MLP neurons of a small language model. Each row is named by its layer, matrix (up: input weights; down: output weights) and neuron, and shows model dimensions 144-271. Each number is 128 + 24 x the weight over its row's rms, rounded and kept within 0 to 255.
Before each neuron's rows, "fires on" lists the tokens most often at its 100 highest values on Wikipedia text that the model never trained on.

fires on: " in", ",", " by", " as", "'", " to"
L4.up193 [139 131 149 130 143 119 104 145 110 119 129 132 151 100 150 130 165 122  86 127 117 120 112 123 133 134 131 152 172 115 132 116 108 127 129 153 111 146 139  92 128 118 121 119 150 128  87 135  96 122 136 100 137 123 188 150 138 156 114 113 111 144 205 139 177 132 108 110  72 119 126 100 184 126 138 144 153 102 146 159 124 117 120 117  86  84 105 106 137 171 136 114  81 124 152 152 119 161 137 116 120 141 139 124 144 114 119 145 144 134 133 117 150 126 113  95 109 124 137 122 102 147  89 156 160 136 139 115]
L4.down193 [109 122 148 119 124 111 121 141 104 128 125 152 124 121 143 172 129 142 114 118 126 114 153  98 137 125  90 137 118 113 137 104 145 128 124 134 107 113 133 128 143  79  83  99 114 136 106 139 136 135 127 105 118 158  94 152 160 132 112 133  97  85 143 120  88 140 124 131 176 121 131 113  78 102 130 124 132 110 123 114 160 102  79 114 149 118  95  80 145 140  99 150 135 153 104 138 147 151 189 133 135 126  75 121 177 119 155 150 115 166 166  85 139  86 120  99 127 107 113 130 132  95  97 143 108 175 121 145]

fires on: " is", "==", " be", " were", " being", " was"
L12.up780 [120 118 172 122 115 135 133 128 124 149  69 169 132 100 121 108  92 159 170 159  89 151 160 124 125 189 129 126 104  80 153  91 152 108 150 131 103 118  96 112  84 155 121 144 155 104 114 161 147 102 142 150 117 140 176 129 121 104 102 122 132 135 146  92 165 101 139 115 138 152 136 131 177 101 116 176 138 130 120 173 118 119  88 135  50 135 123 109 101 144 132 138 128 120 156 127 119 112 100 122 110 139 120 108 117 168 114 166 105 127 154 110 159 102 114 169 126 142 167 166  94 112 144 130 123 150 143 159]
L12.down780 [120 183 116 131 136 166 131 123 125 166 153  98 110 169  96 124 158 131 108 135 114 138 174 103 112 157 139  80 139 103 144 151 132 116 129 137  97 165 110 132 130 147 106  60 119 125 161 108 120 161 128 118 129  85 143 151 142 132 129 124 149 133 146 117 129 113 164 119 156 131  94 100 177 118 111 134 134 103 126 110 124 127 167  94 151 142 112 125 120 126  97 160 149  97 141 126 107 119 103 154 108 124  85 109 156 101 103 102 141 149 124  79  82 129 140 119 137 130 158 160 154 142 162  93 146  72 126 162]

fires on: " was", " a", " 13", " U", " 2", "=="
L12.up499 [110 121 152 136 128 134 128 140 107 172 117 154 119 165  92 129  82 146 112 144 155 146 131  96 106 194 158 120 131 105 114  79 153  94 130 158 133 108 110 131 132 124  93  95 110 157 128 140 127 111 104 133 107 102 151 135 195 167 117 138 126 130 128 101 100 134 135 127 122  90 129 119 135 155 123 116 158 136 105 131 150 150 115 147 138 123 146 116 138 129 138  88 106 149 152 115 126 110 145 128 113 124 116 102 109 137 106 112 128 128 186 114 114 117 124 133 139 142 133 123 134 147 103 129 134  71 137  99]
L12.down499 [155 163 128 150 124 174 166 139  83 132 119 144 151 127 138 115 133 112 123 148 136 126 136 111  91 142 124 149 135 134 107 108 132 146 106 152  92 128 102 125 123 157 105 140 152 111 168 104 154  97 120 175 139 138 123 108 168 167 146 107 125 125 143  99 160 101 137  87 121 153 112 129 136 135 123 145 130 143 100 118 149  96 132 125 177 168 130 125 125 123  98 120 133 104 147 113 149 157 132 143 124 121 120 109 130 128 142 186 183  82 144 116 133 135  75 131 157 113 178 140 135 163 169 129 168 116 127 142]

fires on: ",", "(", "'", " a", ";", "."
L4.up113 [134 144 116 151 161  83 146 131 122 126 120 144 167 160 139 123 128 133 100 134  94 131  77 103 125 126 146  95 110 141 156 110  96 118 140 140 142 161 156 105  88 139 131 132 181 144  79  96  84 137 143 123 175 141 171 116 129 112 105 158 107 125 119 133 157  99 112 122 108 129 131 115 119 133 126 126 160  69 101 135 161 125 112 101 103 106 120 102 147 143 101 105 102 122 155 115 116 136 106 112  82 112 135  97 115 134 132 125  85 111 136 111 150  97  96 127 155 145 122 183 109 106 163 100 154 130 102 130]
L4.down113 [124 141 125 117 146 132 120 153 132 131 156  97 113 123 127 161 142 132 111 111 121 136 172 124 131 106 150 102 165 152 188 138 124 120 110 140 161 148 118 175 117 169  86  95 144  83 156 123 128 162 117 145 143 115 105 131 160 117 130 112 112 128 128 112 142 185 109 119 159 142 115 138 118  80 105 162  70 103 140 113 136 165 149 118 146 169 133 138 110 112 135 147 119 154 146 100 130 125 116 112 161  99 121 151 126 140 154  94  96 174 145 139 135  96 125 156 143 153 161 135 127 107 161 130 163 148 138 147]

fires on: " and", ","
L4.up114 [115 144 143 146 140  93 103 109 122 102 156 163 124 108  91 140 134 120 146 140 134 131 107 121 141 139 114 131 130 157 166 116  96 146 140 150 146 133 181 121 105 108 156  87 117 120 136 136 104 152 117 147 131 105 107 171 126 127 120 125 101 142 147 151 202 137 118 152 130 116 135 172 153 118 132  60 107  97 149 103 116  67  77  86 143 104 103 132 142 167 133 126 121 139 123 162 118 130 145  93 123 120 147 125 118 137 120 111 127 142 124 153 125 132 122 132  87 126  92 126 156 121 137 196 146 131 125 130]
L4.down114 [124 163 164 153 125  86 134 153 118  95 192 117 135 124 115  88 124 114 106 113  65 105  84 111 134 152 126 157 130 123 159 107 153 111 142 108 126 138 113 115 124 130 158 133 121 115 131  93  92 140 133 145 174 161 110 137 139 115 113 128  95 101 138  78 100  81 148 136 142 112 120 152 126 150  74 115 163  85 156 156 142 165 121 111 146 123  67 133  84 155 163 135 155 117 118 132 103 101 147 126 149  96 118 128 138 138 126 131 126 121 139 131 114 123 133 111 136 120 172 133 124 159 152 178 170 124 122 135]

fires on: "."
L4.up630 [140 151 153 110 113 128 155 130 137 109  73 129 141 100 123 133 150 133 114 146  75  80 161 142 165 157 161 146 144 113 125 111 114 157 109 126 108 118 135  99 147 116 101 124 164 121 104 161  98 164 128 151 137 121 168 140 166 137 122 120 110 145 110 160 189 127  74 107 142 186 155 138 164 114 109  88 169  96 101 157 135 129 111  60  92 125 166 121 170 160 116 121  71 172 145 133 108 129 104 102 146 136 151 121 102 126  98 147 136 119 119 151 143 133 150 151 106 162 160 123  98  92 114 103 112 134 125 101]
L4.down630 [102 140 118 151  88 164 106 129 157 115 114 120 135 150 131 187 164 125 138 115  91 155 129 150 143 177 151 148 117 107 102  92 153 111 123 100 154 145 126 126 105 145 116 161 128 142 137 111 126 117 152 177 155 113 124 105 111 158  96 121 121 123 158 169 128 156 114  98 161 130 155 131 146 130 107 154 134 112  98  97 122 121  97 153 163 109 115 124 118 104 161 166 129 131 132 139 144 114 127 150 155 155 147 143  90 109 130 163 150 123 120 130 100 106 124 153 134 151 138 102 115  88 107 153 161 135 126 166]

fires on: "\n", " =", ",", "="
L4.up271 [108 144 112 104 129  92 100 152 130 135 107 154 136 152 107  80 162 128 123 136 126 157 134 186 137 128 147 168 133 128 132 141 127 136 111 137 105 132 169 112  83 152 150 124 130 148 101 152 122 147 152 114 139 151 170 139 113 168 122 138 129 150 154 114  85 117 103 176 106 133  99 131 122 128 132 113 115 181 146 188 133  92 121 129  96  85 111 107 138 103  95 100 112 127 124 108 135  92 103 137 113 128 113 120 140 132 100 130 133 121 155 125 119 146 180 117 151 123 131  99  79 179 144 129  95 182 102 129]
L4.down271 [155 129 137 123 137 119 129 105 138 112 123 113 132 112 105 124 136 172  95 142 126 142 124 116 162 106 119 119 132  92 125 134 119 122 153 122 145 143  96 156 111 159 154 127  88  95 135 123 133 144 139 143 145 130 178 147 115 119 143 119 139 126 139 136 113 115 129 129 159 134 132 112  88  97 121 136 155 142 113 156 126 121 115 162 134 102 166 142 107 140 117  98 123 110 147 130 156 123 129  94 146 111  75 126 127 120 128 121 133 122 108  95 131 136  99 104 139 106 129 151 145 120 118 137  82 136 126 117]

fires on: ",", " based", " due", " living"
L4.up750 [127 140 114 143 137 132 112 156 142 121 117 192 117 128 110 117  96 109 117 146  73  74  99 178 114 121 138 164 138  96 162 115 119 163 112 134 132  69 154  85 148 132 177  99 152 122 101 119 121 138 105 170 154 140 171 141 136 136 154 172  90  67 158 149 138 113 100 116 123 137 123  78 121 155 159  61 153  81 135 122 150 125 148 135 139  94 148 158 127 140 120 115 127  95 145 123  97 139 137  79 112 120 168  75  92 142 135 144 129 123 127 145 119 165 105 120 142 111 148 170 114 126 106 144 154 175 148 146]
L4.down750 [136 133 150  86 104 103 118 135 100 129 132 156 155  69 149 147 130  85  71 119  92 161 129 114 114 137 117  82 155 112 144 107  93 104 119 136 174 138 109 136 106 120 157 113 125 141  75 128 138  77 146 125 113 144 103 125 134  99 119 120 126  77 113 110 127  83  96 114 145 103 116 145 155 125 123 153 135 116 130 125 105 127 114 144 133 130 115 133 110 167 163 139 144 141 134 113 118 119 130 152 128 146 121 105 138 160 130 119 127 155 138 150  78 147 122 125 168 120 157 129 143 147 198 140 115 162 147 132]

fires on: " (", " \"", " as", " “", " '"
L12.up978 [131 161 140 169 155 108 137 129 124 120 105 131 160 147  86  74 128 159 139 108 141  94 125 102 131 126 146 123  99 155 160 165 123 146 135 145 111 163  95  98 127  94 124 165 147 117 104 136  90 142 159 115 131 131 113  98 126 142 131 149 129 159 128 182 161 124 124 118 106 107 127 106  98 121 137 106 171 111 127 126 148  90 145 124 149 192 157  78 157 121 180  99 106 134 125 127 117 100 133 126  72 139 161 120 126 119  82 127  96  85  99 150 137 122 137 131 112 145  97  96 106 130 182 132 170 121  70 113]
L12.down978 [114 151 170 108 137 138 144 163  75 128 120 134 140 108 138  94 106 144 139 143 118 142 122 125 119 166 158 140 147  79 117 128 114  92 108  84 123 128 127 139 117 129 148 137 154 129 114 101 106 111  81 112 169 147 132  97  94 130 148  79 168 125 143 139 152 108 133   0 126 120  98 178  95 132 161 131 127 110 116 137 160 139 111 161 124 152 114 138  82 143 173 128 138  98 200 170 145 167 125 150 133 105 121 129 151  99 135 128 157 111 118 128 112 168 113 164 142 117 140 154 108 109 133 102 144 113 120 113]

fires on: ",", ":", "s"
L4.up349 [170 132 161 156 134 109 105 148 130 144 115  78 105 132 125 153 135  91 154 122 124  81 102  75 149 129 111 134 108 126 135 136 142 172 113 108 103 120 162 117 127 135 160 183 126 122 124 138 152 182 118 151 138 122 133 129 135 132 133 166  94 132 136 136 116 116 123 110 125 145 100 173 109 122 125  91 124  97 124  67 109  76 127 151 126 139 123 177 201 144 105 110  98 107 109 203 135 134 131 138 164 135 103 131  90 116 132 128  76 138 127 141 123 128 116 130 135 109  88 128 140 131 137 170 105 121  90 112]
L4.down349 [115 122  87  98 157 133 121 113 119 139 127 125 122 155 106 121 122  87  85 145 156  93 148 151 119 127 157 127 155 113 160 138 142 137 119 115 136 121 107 185 110 137 102 123 154 148 127 132 159 123 103 112 120  96 141 153 160 130 166 125 135  95 143  94 118 117 128 109 127 117 101 122 128 138 119 147 142 121 151 169 125 176 133 138 142 132 103 130  88 106 137 119 136 137 125 106 119  93 133 161 135  91 162 124 126 155 150 104 117 177 133 139 118  87  89 138 112  94 121 129 135 173 167 123 134 114  91 161]

fires on: ".", ":", ",", " as", " |"
L4.up325 [138 106 149 162 107 108 124 138  91 123 112 117 149 165 103 127 127 133 130 133  96 123 136 144 161 151 141 122 119 116 121 123 124 167  86 164 120 120 126 133 151 128 131 149 168  93  76 130 104 156 139 141  98  96 141 139 146 171 118 142 123 115 110 152 159  93 108 119  81 164 111 124 150 137 114  89 169  87 115 129 102  90 109 136 114 121 136 122 189 120 136  90  92 142 122 142 155 166  93 113 196 157 126 107 127 106  95 115 122 146 110 126 123 120 123 145 107 143 139 138  94 109 133 157 119 168 120  89]
L4.down325 [108 129 126 146  89 159 133  96 146 166 118  98 150 138 110 194 164 126  85  81 125 163 108 160 163 126 167 122 147 101 134 103 128 122 119 137 155 144 128 110  85 136  74 153 111 119 126 112 118 141 145 143 137  90  97  93 110 132 137 121 137 131 132 169  91 134 118 126 172 105 148 121 145 125 120 140 143 118  79 109  92 113 119 147 126 113  88 153 148 127 150 126 122 123 146 125 141 121  94 114 138 167 124 142  89 148 101 103 136 112 127 156  91 125 141 125 135 109 132 150 130 143 128 110 105 125 154 164]

fires on: " an", " National", " re", " An", " archaeological"
L4.up2027 [127 174 133 119  73 124 112  96 148 115 134 118 112 115 128 119 132  87 117 137 108 130 139 103 150 137 144  94 132  90 149 155  94 113 116 182 109 142 150 143 101 107 159 178 171 153 125 135 120 159 146 131 106 109 136 108 143 111  71 165 105 148 123 122 121 127  96 106  87  91 135 136 131 136 167 157 109 176 118 163 117 160 135 132 103 167 163 139 154 102  98 151 117 165 159 134 119 172 126 151 132  89 146 133 107  98 105 146 136 195 146  99 149 132 123 135 108 164 106 141 124 150 136  79 140 118 163 136]
L4.down2027 [122 129 112 144 114 177 144 136 136 155 137 156 126 109 156 121 142 119  75 129  96 145 121 121 134 122 121 142 155 137 158  96 143 114 133  95 159 102 147  96 152 134 146 154 112 144 137 147 120 112 110 100 106 145 132 145  98 174 133 131 131 167 128  93  83 154 157 141 148 132 146 111 148 106  97 157 130 123 144 112 168  95 113 160  99 139 130  92 119  67 137 182 116 158 105 138 153 151 145 166  82 122 102 137 114 138 164 105 101 164 134 140 108 103 124 176 141 123 117 159 134 105 150 117 109  98 142 134]

fires on: " of", "."
L4.up87 [135 135 133 117  82 106 131 196 124 123 102 120 128 104 121 110 136 147 128 144 102 119 145 121 159 134 137 113 163 107 157 127 146 119 135 136 133 122 104 103 142 146 125 149 130 140  92 152 121 152 125 146 131 154 136 160 145 142 127 138 107 140 133 109 131  94 127 148 107 172 145 137 112 156  88  87 134 140 156 111  87  73 123 103 126  64 146 161 177 138 119  98 116 156 154 115 147 119  72 106 166 124 131 133 128 137 113 137 171 104 120 141 129 139 178 156 133 123 149 137  97 122 144 150  88 129  46 106]
L4.down87 [117 141 172 110  80 105 108 114  99 169 111 170 146 183 105 137 136 136 118 116 105 158 125 150 183 109  81  93 111 140 105 126  90 140 146  84 125 106 184 112 128 147 138  82 115 138 117 109 139 116  98 121 167 126 114 103 146 128 141 101 101 165 145 110 114 144 140 140 121 161 154 102 134 131  80 125 134 145 103 195 140 152 126 123 132 169 144  94 105 139 145 106 172 153 146 118 136 134 129 124 104 117  83 143 164 143 158  98  96 154 116 135 152 122 176 136 133 117 128 124 162 102 116 143 135 163 144 117]

fires on: ",", " as", " As"
L12.up566 [137 142 127  88 198  93 114 142 115 129  75 132 175 100  98 124 116 107 146  98 135 152 133  94 109 131 168 178 137 155 133 152  97 121 133 104 126 138 154 120  89 118 122 129 129 152 119 150 121  93 106 152 135 131 133 118 126 135 122 147 148 161 163  89 150 136 132 121 129 129 167 123 145 110  85 126 133  74 147 139 116  99  99 100 111 163 149  81 132 130 141 112 110  95 148 127 133 124 133 116 133 119 146 118 111  80 120 118 135 150 137  91 182 137 112 119 117 117 128 115  84 110 116 140 134 120 145 135]
L12.down566 [155  90 158 156 138 144 188 117 127 116  88 134 160 156 130 152 130 179 170 149 126 121 144 125 176 136 116 134 134 135  98 132 139 103 165 141 164 131 134  97 149 136 113 152 152 157 104 112  89 129 182 136 131 158 123  93 128 103 126  64 142 120 100 128 133 137 160   0 148 142 169 131 150 167 151 121 151 116 138 146 156 102 108 149 137 144  63 101 104 118 103 119 150  90 134 152 122 135  95  95 154  97 111  97 177 133 137 125  91 123 125 115 125 138 113 146 149  95 135 150 116 130 134 105 166 102 141 128]

fires on: " and", "|", ",", "("
L4.up405 [133 113 133 182 118  96 119 103 120 130 127 161 155 113 121 130 120 153 103  99 120 141  85 104 125 153 112 112 105 181 117 117 173 143 142  98 132 121 162 126 140 132 114 120 124 122  62 134 117 116 146 135 138 130 149 134 185 106 106 175 134 123 105 139 122 100  87  96 104 125 128 132 134 116  85 149 160 139 126 133 130 140 104 134 130 126 115 128 125 128 159  98 148  84 110 151  99 130 124 115  99 130 127 124 133  99 120 134 114 137 125 104 138 130  99 112 138 137 127  71 127 121 172 166 151 148 106  92]
L4.down405 [116 117 114 106 138 148 116 127 116 103 122 170 147 134 103 155 152 143 137 116  86 138 144 175 160 131 154 142 129 141 126 133  72 141  95  75 170 112 105 103 126 166  88 128 176 146 158 114 112 146 123 161 104 184 129 150 119 154 100 126 155 162 136 147  88 134 165 110 160 159 133 169 123  78 144  97 133 118 112 134 144  98 119 123 150 149 152  96  99 115 113 111 149 134 127 121 118 114 123 141 123 144 130 141 157 177 134 176 121 149 129 159 120 148 134 133 114 168 139 159 120 127 172 163 150  77 123 172]

fires on: ".", "-", "'"
L4.up798 [156 127 117 113 122 131 120 131 112 162  67 102 124  81 145 135 120 114 140 129 134 161 151 147 166 141 118 130 130 112 122 120 102 129  91 137  86 120  88 114 137 136  61 143 113 135  69 138 119 153 142 129 132 130 108 147 133  96 123 124  78  98  99 123 142 138  92  95 179 110 148 142 134 130 109 113 177  72 157 178 160 118 115 103 131 122 132  60 168 103 113 133  52 171 156 162 128 142 168 141 125 125 105 154 147 150 132 147 123 121 146 108  72 116 168 102  95 147 158 116 105 130 117 124  92 138 141 117]
L4.down798 [144 143 138 148 130 136 149  88 107 125 166  97 109  88 116 107 114 145 124 106 163  92 108 116  92 116 133 141 126 143 111 131 124 121 131 150 144 120 181 140 143 161 165 140 151 120 136 150 113 119 119 127 104 128 151 140 130 125 121 113 121 153 108 130 159  91 133 117  91 127 132 125 113 157 155 158  99 136 142  85 106 152 121 105 129  74 129 119 119 113 115  83 125  93 130 166 163 116 192 151 148 147 104  95 110 100  87 158  95 131 107 127 181 150 100  98  95 140 116 111 156 104 150 123 140 152 113 144]

fires on: "."
L4.up1812 [126 138 128 132  80  97 112 122 102 160  98 139 120  73 108 126 138 110 107 168 112 120 137 155 172 128 127 149 149  98 161 105 119 137 101 133 120  85 146 122 166 119  72 119 153 124 132 144 123 148 133 146 174 141 130 134 141 133 111 134 138  88 126 134 167 151 103 125 184 156  92 101 130 152 129  63 147  79 100 136 117  99 115  92 107 113 169 124 154 112 114  94  78  93 190 132 103 111  90  95 122 139 123  92 140 119 133 125 138  83 136 122 128 113 150 157 121 153 130 149 112 110  93 108 114 145  83 116]
L4.down1812 [135 139 123 148 111  83 117 146  84 133 134  98 167 145 103 148 121 114 123  79  94 114 144 136 164 103 135 119 105 134  97 143 121 110 139 104 107  87 178 135 115 129 170 119 127 127 145 146 133 152 130 109 151 167 157 188 127 138 112 116 119 152 133  99 112 167 129 111 115 160 109 115 113 165  87 109 151 110 128 142 122 165 115  93 139 163 131  89 140 141  49 123 142 133 110 111 127 161 159 160 137  95  98 151 174 127 149  94 120 122 136 130 120 106 155 115 106 132 153  99 175  78 131 123 122 102 124 134]

fires on: ".", " her", " the"
L4.up1392 [134 120 133 141  89 107 115 115  91 150 116  91 118 117 115 128 141 100 126  87 110 150 175 125 188 144 170 141 147  79 147  96 148 113 117  90 129 123 111 120 138 130 151 189 133 111 127 153 113 142 133 129 153 101 180 148 164 133 109 142  99 143 124 173 141 135  87 112 189 161 126 136 133 136  84  92 126  90 162 147 136 133  92  85 110 119 127 135 145 151  95 118 120 134 180 130 123 126 104 108 113 116 109 118 122 134 129 148 152 122 122  86  96 153 122 152 170 143 162 147 143 113 101 123 105 136 115 102]
L4.down1392 [115 123 128  75 128 165 188 139 121  92 162 148 157 157 143 154 135 154 104  82 156 118 154 136  88 140 137 156  89 142 145  52 113 108 101  79 134 127 154 100 115 115 125 153 121 133 107 105 150 111 131 127  60 121 129 123 126 162 111  90 126 136 108 147 120 106 159 158 145 118 137 124 135 121 139 132 146 138 131 152 136 139 153 131 123 110 129 119  87 119 110 137 115 172 159 120 167 126 142 195 126 133 143 123 159 120 120 152 156 144 169 132 136 152 151 129 133 143 130 148 102  85 131 150 122  85 114 175]

fires on: ",", " the", " and", " which", " with", " both"
L4.up934 [124 115 118 133 126 118 114 122 143 116 140 145 119 154  90 109 130 144 175 110 111 135 158 134 203 133 101 143 146 126 155 106 122 125 144 118 131  72 140 148 162  98 124 124 105  94  77 143 151 149 129 138 107 151 207 146 126 147 116 100 150 106 109 140 161 113 100 154 143 164 145 157 138  84 159  71 132  87 139 141 107 103 103 136 140 126 130 141 135 143 121 150 119 140 133 129 119 121 102 111 158 135 123  92 101 126 136 135 179  79  71 135 129 178 119 138 136 127 126 129 102 100 119 155  99 150 115 138]
L4.down934 [154 132 177 138 132 131 162 122 145 168 100 112 105  97 138 111 168 120 103  67 100 130 139 108 128 124 126  89 174 136 152 122 113 144 117 108 134 167 100 163 110 125 139 121 119 134  95 138 142 149 125 116 157 138 138 148 120  99  95 104 138 116 119 111 160 128 130 120 142  67 144 102 109 116 102 113 138 141 134 167 162 161 137 152  96 161  65 105 122 147  89 116 126 176 130 125 130 142 122 158 139 134 151 147 174 144 125 152 114 162 149 142 100 115 144 149  77 110 148 135 159 124 135 123 114 138 171 136]

fires on: " of", " &", " to", "S", " University", "–"
L4.up1636 [121 130 120 120 135 116 141 136 127 119 102 122 160 146 143 147 134 160 170 141 119 184 113 132 182 144  76 142 156 131 159 126 159 130 171 126 131 105 110 118 118 121 122 177 134 154 118 153 162 113 152 118 147 141 140 124 130 145 123 143 109 108 106 108  96 102 142  85 118 113 112  90 117 113 105  93 141 160 139 130 126  54 144 181 131  75 128 112 150 144 111  94 150 136 115 163 175  72  63  85 170 147  85 142 139 116  98 110 152 109  93 122  91 120 177 143 133 134 140 172 138 168 123 121  67 129  73 138]
L4.down1636 [147  72 158 135 106 149 134  98 132 125 110 156 130 127 115  84 172 113 128 113 139 111  90 131 120 152  97 146 103 132 123 134 122  98  95 134 136 102 123 167 149 146 161  95 136 129 152 112 149  99 125 154 110 147  81 115 104 118 108 131 142 149 148  99 163 175 128 192 116 173 164 144 190  97  85 109 114 119 122 128 140 119 160 148 123 136 165 108 122 146 166  96 130 121 112 167 123 134 118 138 172 114 127 131 114 137 139  78 111 128 146 137 144 132 162 136 146 148 112 141 136 118 126 148 109 118 169 118]

fires on: " (", ".", " (10", "(", " (9", " (6"
L4.up612 [124 172 150 124 124  88 129 155  94 143 127 141 151 171  91 136 130 120 113 151 111 133 113  95 189 125 116  89 141 136 105  98 110 155 132 121 123 123 157 121 155  97  90 107 146 130 149 137 141 162 138 120 145 176 130 102 124 128 103 138  98 105 113 128 152 131  97 124 118 124  96  76 115 113 109 105 134 145 112 107 111 184  83 130  81 125 139 153 119 125 135  74 114  96 126 114  95  97  79  85 123 139 109  96 134 137 189 148 112 150 132 145 114 138 148 162 136 168 141 139 114 103 132  84  70 110  85 107]
L4.down612 [150 123 144 111 107 105 176 144 156 111  96 175 130 108 111 130 137 130  74 102 118 113 145 149 159  91  81 109  98 101 143 119 120 154 124 118 112 111 193 139 116  88 106 105 135 107 151 149  84 113 120  93 116 169 103 128 106 118 139  73 182 129 154  82 142 126 134 118 142 136 145 142 150 125  63  88 121 100 118 155  74 110 146 109  88 164 117 127 161 154 100 128 121 144  98 133 131 147 143  97 156 135  97 166 167 116 139 111 133 102 111 136 113 155 133 151 134 125 125 139 108  99 155 135 114 131 137 156]

fires on: " an", " L", " An", " Pe", " ISBN"
L12.up1242 [ 96 105  92 114  90 109  83 142 125 140 110 132 130 191 143 114 139 135 160 159 109  88 144 106 137 146 166 119 142 165 118 118 138 153 114 144 140 135 149 132 152 142 135 131 116 146  79 159 115 154 165 153  95 162 153 141 154 120 103 147 129 136 150 112 163  96 133 105 100 102 155 156 133 124  87 140 127 145  86 160 120 138 131 136 120 128 140 132 156 131  96 151 104 146 128 116 139 117 105 111 114  95 172 122 117 119  73 118 112 120 108 171 151 141 161 145  95 135 178 148 146  84 157 124 108 167 111 142]
L12.down1242 [105  79 157 116 144 120 122 137 117 150 106 147  87  88 156 119 142 165 119 142 118 141 127 156 140 121 135  85 123  99 106 149  96 156  94 121 143 116 141 141 134 116 136 139 155 139 128 145 137 153 123  83 114 112 123 117 115 143 107 148  75 146  79 134 111 136 127  31  53 119 199 111 136 111 127 134 144 150 129 130 115 119 137 125 128 169 108 132 110 117 127 118 128  80 119 146 115 140 149 162 129 141 105 109 110 148 113 133 172 138 149 129 107 138 125 109 162 164 117 134 114 142 142 118 134 123 115  97]

fires on: ",", ":", " (", " from", "."
L12.up1226 [133 129 147  96 144 130 108 136 116 173 137 142 141 162 107  79 142 101 128  97 131 162 148 145 183 120 141 135  94 124 114  86  84 149 172 133  86 133 161  84 129 106 125 124 200 183 116 134 119 141 136 123 150 115 110 152 134 137 100 118 109 153 124 133 101 137  99 115  99 144 108 126  71 152 134  89 136 114 139 119  99 124 120 131 161  98 155 101  91 103  92  98 115 109 108 108 118 131 121 121 114 110 128 128 124 139 121 113  93 128  90 109 128 135  87  96 145 152 138 108  97 138 142  43 144 161 108 102]
L12.down1226 [108 152 148  88 125 107 134 132  96  98 115 169 146 111 164  79 151  97 122 122 103  95 144 144 130 130 134 138  95  98  58  87 100 144 103 119  72 138 103 130 105 101 152 111 131 149 121 131  77  65 147 148 149 125  73 142 122 156 141  89 153 142 106 110  75 177 125 115 147 132 107 132 139 131 153 133 116 116 118 104 159 124 127 162  88 141 131 120 106 130 140 144 181 110 130 104 137 153 115 117 105  97 136 128 138 152 145 112 148 141 127 136 122 167  92 151 138 100 188 128 118 139 118 137 155 134 156 141]

fires on: ".", "\n", " |", ","
L12.up1667 [180 137 145 115 137  74 144 110  91 145 119 154 175 104 146 139 177 113 104 144 103 100 120 140  82 128 110 161  63 102 140 146  97 140 128 152 117 127 150  80 107  85 113  78 165 104 102 118  95 114 142 126 118 130 130 136 112 131 138 139  96 148 111 125 130 155 118 121 138 127 117  52 122 155 137 147 118 131 142 119 131 100 124  93 122  96 185 148 166 128 119 105  90 106 108 147 133 123 129 109  77 111 128 110 136 154 127 120 100 113 133 118 171 106 151 139  70 162 103 154 128  86 107 115 174 158 104 111]
L12.down1667 [ 84 107 138 121 145 130 114 189  73 141 112 145  72 127 156 107 160 133 135 140  83 148 128 135 144 119 131 156 121 160 116 105 125 139  90  99 123  77 151 144 117 119  93  98 146 110 102 129 133 103 185 140  83 150 105 101 160 150 131 107 105 104 109 162 131 131 121 107 123 188 159 134 135 103 120 104 123 107 172 167 157 103 127 113 144 115 127 126  80  96 103 122 135 122 111 131 141 139 124 152 125 110 139 139 136 111 139  99 103  79 116 121 157 115 159 112 146 129 123 152 131 119 132 103 151 131 155 105]

fires on: " \"", " of", "-", " the", " f", "==="
L4.up710 [114 111 145 132 145 115 132 145 101 161 151 135 116  78 152 111 102 159 131 132 157 119 164 171 195 123 137 105 153 102 141 114 132 145 110 135 121 151 121 124 151 115 175 132 126 113  60 141  81 137 153 152 158 137 154 143 146 133  73 112  93 139 104 114 147 106 117 109 160 100 130 121 136 121  80 125 152 140 108 140 150 102 102  97 146 151 141  77 144 188 118 104  99 125 122 130 109 135 133 139 139 111 105  75 141 108 107 127 159 136 106  98 134 139 129 184 102 145 153 157  87 118 139 135 136 135 137 114]
L4.down710 [159 168  98 128 145 116 160 133 122 121 157 130 121 135 123 131 124 125 123 182 167  76 122 102  75 153 135 149 120 128  81 127 147 114 147 117 125 145 158 122 110 150 142 130 132 109 157 114 113  89 123 156 146 124 140 111 125 133 144 170 107 108 150 135 160 131 169 180 114 128 115  95 123 114 185 124 137 126  92 123 129 129  70 147 147 102 128 169 113 159 128 106 101 130 124 143 153 115 143  91  98 120 121 126 108  89 138 116  91 118 107 135 151 134 114  82 153 126  92 106 142 139 136 125  98  98 145 147]